{
  "num_hidden_layers": 9,
  "head_dim": 64,
  "tie_word_embeddings": true,
  "parallel_block": false,
  "extras": ["capped logits"],
  "init": "normal",
  "init_std_qkv": 0.0361,
  "init_std_up": 0.0361,
  "beta1": 0.9,
  "decay_fraction": 0.922,
  "batch_tokens": 131072,
  "max_steps": 3058
}
MLP neurons of a small language model. Each row is named by its layer, matrix (up: input weights) and neuron, and shows model dimensions 0-95. Each number is 500 + 40 x the weight over its row's rms, rounded and kept within 0 to 999. Numbers have three digits each.
After each neuron's rows, "fires on" lists the tokens most often at its 100 highest values on Wikipedia text that the model never trained on; "fires in" lists the words (lower case) most often at its 100 highest values on Wikipedia text that the model never trained on.

L4.up171:373495459560516549483542479529530543488508537522472536445462537532482474507594468459555415451489524512488433444495525525481497532480479589496540557465542572517523522421424493519542475546486548511542445504512422525466463497450493523487455504436479537516596506544462485471574492480529484487
fires on: " him", " them", " on", " himself", " across", " it"
fires in: "him", "them", "on", "himself", "across", "it"

L4.up307:501443521488515446526412444492564473543457576455516521500522539419496518497460519479512481475524512553524520524470543518515508484530535506442555498497439489477533440506530463493501433458476496508538584563527518478634520561537456461480487503508509499458530505516573532460479498494578530519
fires on: " and", " or", " so"
fires in: "and", "or"

L4.up593:478423490514489467491435465538502472545421528497472517457483492442514425439426493449603481511524571500507529432451496531425490506492598524437486550538480530452526525538494504457469506484472467542478480510493511504529439503440457517478532524485503531593536501519488502433499505574579501523
fires on: " a", " of", "s", " in", "ly"
fires in: "a", "of", "in"

L2.up256:510463463525534503464461506530489580423533520463493496455517488487523480558571504443515461462552507495527445554547502531542608419437566513443523578529513554501536542479491498482575420488486440518499502471544496572493495508573525432458485514412507524482385481505496493506506465445509504507
fires on: " it", " It", " later"
fires in: "it", "later"

L4.up538:524535515455525551473430441458483495526424575583472535472438448503498505488494439530511480468408537567511599591514480510587559469516521476515482457512538481516436515450430556522471492414527487453476469479483558448557510527528539524477432553477543490578481441500537541434515505526506456500
fires on: " more", " most", " all", " highly", " much", " many"
fires in: "more", "most", "all", "highly", "much", "many"

L4.up600:519599497494495470579541502537479563576499501501495501444515524503554529497526474511506422456516550417505477452481459497540509549521471561514548537541531547447457452532461520458545515479388545494532483502589475466594474477530501479510458490580531598501548555387493581481492587459496458491
fires on: " and", " or"
fires in: "and"

L4.up293:511500473437536535445477467457516537521494562515510477580491387489539499502548489464485550455493500496438482487448476532531505431519516513469442561361527452415441542499528538520527482446489579521516518518560490522478500566512519558500549497562493550472500515487448547506470565541467495503
fires on: " and", " time", " November", " December"
fires in: "and", "time", "november", "december"

L2.up112:503410462506567555513475500555555419562462485467590512453543411506566435508553497485522432522480546434478499495510508519458510470484541565523470552566490472450511494553476555539427504554473466510495576490515523457470442534540490491512539468528503486556441537522515512529496508465438476434
fires on: " no", " non", " post", " title", " anti", " co"
fires in: "no", "non", "title", "noble", "anti", "post"

L4.up410:501431474476549474639431475409540539554528542542527564452523478481549542483529509527559505509537527509477513525476553514469477465523512532517534446471515529416450515500494510464528481464539492529510524556498527499493508543514488464506502578578412486510442477416533513442489530567563487517
fires on: " on", " at"
fires in: "on", "at", "atom"

L2.up85:514459465490534521522543511509499557526516519517502491486454495534466544497565480517517484531530522586516485564572478558497543499434601477429519428539471501550608456516518473561537520506495450568446490570494569567502384463566494404476478532445557451502435492509477489510480486505416519555
fires on: " it", " which", "ula", " It"
fires in: "it", "which", "simulator", "who"

L4.up236:546398507540566452519518478463501559479484562467475543518535448531479441440562442470520426522523502498515514535530463416484515525506575524522463539521487475488486447466491494564509504504549469509465518532516488512472451477589478534486435508434523472496469506532558510504524560494517411499
fires on: " this", " This", " a"
fires in: "this", "a"

L2.up192:524481495508464506499575498518499479516524462532492544509533532416542498502522485493511480523475494555421578491496523588495494430447536478507467538453479460476538424494568522493515501502527551509570448501588559514507493557560521408513535493406510499462497472458470445405542476447535511532
fires on: " and", " was", " began", " signed", " then"
fires in: "and", "was", "began", "signed"

L2.up486:522493535523514457458455538569580537440464457490476524528501482523571517549487516491576515492489499446514538526457469544495516490493461480473529528561460558418520568543427448491466508455493544530490502522514547498474519492568574392606486558523459503493505464491489553430504441493502522506
fires on: " at", " not", " than", "ed"
fires in: "at", "not", "than", "almost", "nearly"